Part of a small language model's weights.
Architecture: LayerNorm before each block, attention and MLP in parallel.
MLP neurons of a small language model. Each row is named by its layer, matrix (up: input weights; down: output weights) and neuron, and shows model dimensions 80-207. Each number is 500 + 50 x the weight over its row's rms, rounded and kept within 0 to 999. Numbers have three digits each.
After each neuron's rows, "fires in" lists the words (lower case) most often at its 100 highest values on Wikipedia text that the model never trained on.

L6.up1294:496491441510442481584573458496503551471486491465421443521530424427545440517502477525486541511469455539446544493477519466506553522522530571471461571471497452537585491503437437595517455559497351587413481567631582474560657559542498447509499403426467482528564463440490429581479471534497436492462519546517405579577468506438549561513532457469527620547518457512504404530507491534477513495514
L6.down1294:536462484542517521493484455547407446511405550448506496536540555531560532595552715501612513411478466485510456450545507542548513522563543501488489454522507553470548479535530532518466597475534564455543614584484475528512443574473408545499507520529491570469426573611521521452460564558465485428502549404521434471464436487581450501460463543517483476517538510482448483473519537542474489457526
fires in: "an", "february", "2016", "october"

L3.up1446:525563533551523482522418471485524515488529491470476548509481533498511404497372513523466485588460478604393568508491487480572521518459516432444483409518555558523524556454589618494563468552415491523428543528502543487439496507495498485578497520521515637525454526497528432512489574520503426604450551402454467468518447507519629438537497469497494539553496460482546499404610515510515440452544
L3.down1446:446568461498552450509528441487459459564448501517571497561546449466506539534566591537547415504499571519590467479592544410502463482553458481598491460412579403529549407503469552516513494478491409455533526484479514475506470473444530449439492464485497516518575496505512571554502523454479443507483387438509517552495536491572570565425425362433509478547489547474488561593393433525514519497506
fires in: "of", "to", "inspector"

L3.up357:496478542456524506447456544575442523491492465419415465525462441483443541515500502454435462489496461495449573455552471484517420487502407472588459560472442522405586468519538438501500552465543498495430489511545576572566572637529494486553457550393487456519534486417461479561487506415624455565474565518509446453500522386509564576629467500481541437542544516510560498483478526480520467455526
L3.down357:480514466569495573511535430488532534547492515396459572547592497369492477530625438567572485601460523442530415499510514501536504451486446354385486533525444531523460491527515522436410468490497459558472505515545544415534541669563506575506480445423500562548446591429469515462470457522482591565563540540487478356574554543552541523513514465547547504570557561448500408489614503521523525467503
fires in: "of", "both", "all", "bogey"

L3.up434:498580526514571556491467504567496513484462452451481484491448456482498528475428508456563534587498516544558530473513507409403470564492510512529456484466512465439490575545481575471637518533448441545551624480556523494532379566511452444475627400454552521494594543544509457476522505410461437470436548370491546511562448493479572522508400517558456483501394476523598420515481533490435523467519
L3.down434:523457515402486507522424447510468476565545560557488525483468551463553573493514511440472520515460441412540567526476568561550530453452570518518440464359552477446441449473522513565455406651477450555552397404510468446487592496538537520542576502569512632538542536516505514534529508485414371482602433450518466477466454513442574428511493565536469510627495502478547495524423602602483438453467
fires in: "to", "not", "t", "equipped"

L6.up1040:397555498468479474440513493512444507534403448574503470430484625399538514506567534438455422571386431555445530608481412497585543534470511521511537413517494504470442417428531491405512556503450506584492571502481542474527474474588543517442517488467447539428537576509489474494527508423529439462484559467473432574589491528446551550548498486474493422550404479576626428439591461514543573454571
L6.down1040:474486456474529524562501452496471496482560542569496561584481421482454457483442621516462499550554520492538473510618518454439572566522492478494423397466578521490543493451491385502494496606555559420493539435609452521470453500463425452568497516460528451516547463570511480445533543535444534513508449508478517414441443463519459613493530471436545566453538477442376519537441438500528471488563
fires in: "that", "this", "following", "which", "same"

L6.up2038:482467517410458486539544483454514416549517437444466469474516556479557532549497514421556471432519460496514556457487564499495489439490551433482478543475481556478502456532483507419532515513487387537554558551526495459487500561470526506583549493480565588459510466493484491492485506514437383511460566509453508534465424549517487546530540525553342534554471540533477461547436580469564531424505
L6.down2038:572512534543536421623526480501543541466486506501495474451463537492556502559501539490458537439466506555477503486307442549538482577504440504529453550412538500510535426432419459475563451536423370438440552461531566525497495461455465438411452516504504502549492451514611470531571561504441549491479483442444438486507544469585447569606531461467522516503487516438586458516563527436558562528509
fires in: "an"

L6.up26:482506482584450553581505493526505467435489508418549401453557478427599479466529533452543469490478512586511509467491554539507585520473479459394464448508426512429476522471512424458484472459477511490494578453589609508500467516521472519493507427488548574450609482502475444492481439500544475462480593475537622553439527567486486562534387494440363461460402646452434422362411605494509444501475
L6.down26:541494534499567631512437529478592496584494445421498480473514525486521486563623468525569511453422486447560472463433476419471467508498608555462518449442615558530574501474545527455488445549541451491481506506571516490502540465538598532526411474583537440552474430486540457506444492530464564457534555497556477402429505496383563469515476435431407480447445442530484348531504479507545477425496
fires in: "such", "called", "known", "named"

L3.up330:485597614514434589436502543563475426460506436506496563542549508489476394489564506502457515531411402429496486504576478488526555461481441449495520438548523446433542436415424446475465558539477545508489532495488514466477469432603514507544472482508487553516554525420552531561565620461482531452452565469610531464542464400497525502491446505584459440528354491572535584465585488460568528416549
L3.down330:570595473623585505555404419437496428428462469495544480474477453520462500454450483430607549463417504580406456434672514489594549550476449506518519481654428503488517520462459409500461474477474532431600467470501422560538503503415536564418444566510504502563553502556498531524548483428429417465593525527460568518533491496562534520449451581406469581460559464434558490546479505553467497482567
fires in: "of", "raed", "wrb", "jurassic", "casino"

L3.up579:475552511589590561510572567446462494524552524420406474556527494529494484489506511520473425498448473551549537545526458530453422560449482539545602543450493544466509488452391468515488399477432541414514380508489534429485483499470504492511522465506523520359496443401501484428493512491476505461449546549566412444447531404452508532550445487579438483403562456561474550571562533497558511379436
L3.down579:446483527540510461508464505421523495478449467514384565507518422450546498527545471510477523570561500521514403460387495522463485423455448384518484547481514528543590473486452455479479471550447419514534502556549507446484558492549537494513544558461501575502453411602460467434579526436473510486511503475502532511464546492559562514491499405559492581548539556533539500591524465551437492553496
fires in: "of", "women", "ships", "woman"

L3.up784:533485462581475520457609487435519485536496500523533527519496503468475354477482453546489527491464515517431451510498536451447543542441368558522479478404473459466532533503578380497488438545512478400465538444497511494514445655595500454561418445517406495461471530524557499518509489473522535568469472488561480485540511488433467546417423491453486538546473457435571590544536544407550579385598
L3.down784:437465559513458623518447523436531455445540416441532500442517496478508468510403367507466461464461453486541563528500477546547526556510538526536464492584562586553479440459447519485622523536487507563521511538495478557475645433476446551515537439526520473525504478498489444588482418504410401468550521453554542508468450533445470511482550463521547503527495429592420627455410559545436565580503
fires in: "of", "during", "around", "south", "in"

L6.up430:664546499457468489565471503538569526451501523474536520474497548397500487452556505493633435456582496490534536517472561467463436457460454455478508540522503495439468476376479494635484535473432461468460525469422594539483507549486493526530536501412521528450424449508491541527571529483587525544517465612555570561550504553468545513485439526528486493470469497524477557535441582484541589550558
L6.down430:551399517487555493514495448471449506527536511469491409486567465474428503507534457553464485545459494503513522509539588508503460472483470538457586487572495499429525512447561532459565533593453516560570474543554518570579531477569434531464550391491518485526478499422505516525542503468535579479540461439511426452506496431478484483506425502513470491487388494497521549493500502471405435616490
fires in: "also", "not", "addition"

L3.up790:515607567479486417490498420499590498530437521542499546515434607469508507529595458374526465545583535432512550434496475537485529470466437509445512612534531530385553455528534545465501444553543496481484503437578452608539443564520483418520499519579465435423462404577480318504421434515450480516485488457548497476578486474554531459530536425594443513504537524605523478468474470445516616481531
L3.down790:473526391557485477531538480494471505516541457455465480559513387507526533514470579517495496520497471530525481555501428495456420562502548467474380466416475557543471468498476435498534518508483526436542543568401560462435590454494520476472529521424496610602496589565537599526511540608517504478430512498481427468426517495475442586498560565441547457608446500472507546531491549582513510535492
fires in: "part", "out", "addition", "large"

L3.up1100:504514435453509491545526484544539511378537536501468405547510440538492501409520560505576447516572399473549538502504562524490576504506472501659457511516539424486537521541510445491528453463371476477380479556524523525527552566493493518544576417535471497507517513517469584490463515569544509527444449466530462485494432570442539532499535456541405575488495532568525398453504567529421580653462
L3.down1100:483521429438517551507458483482410488527470412432507486573547366480548523470488391454434563508571471378487439498404423461512499435464445492559439512565559512531452509551527528463540534538497417494461513625527448547539483538511602580553564502504491461487504513464524477467543494604415540446445564636580477488435440494426475579482510495546580469438522471514608604521511489490531496484596
fires in: "also", "such", "to", "record", "mixing"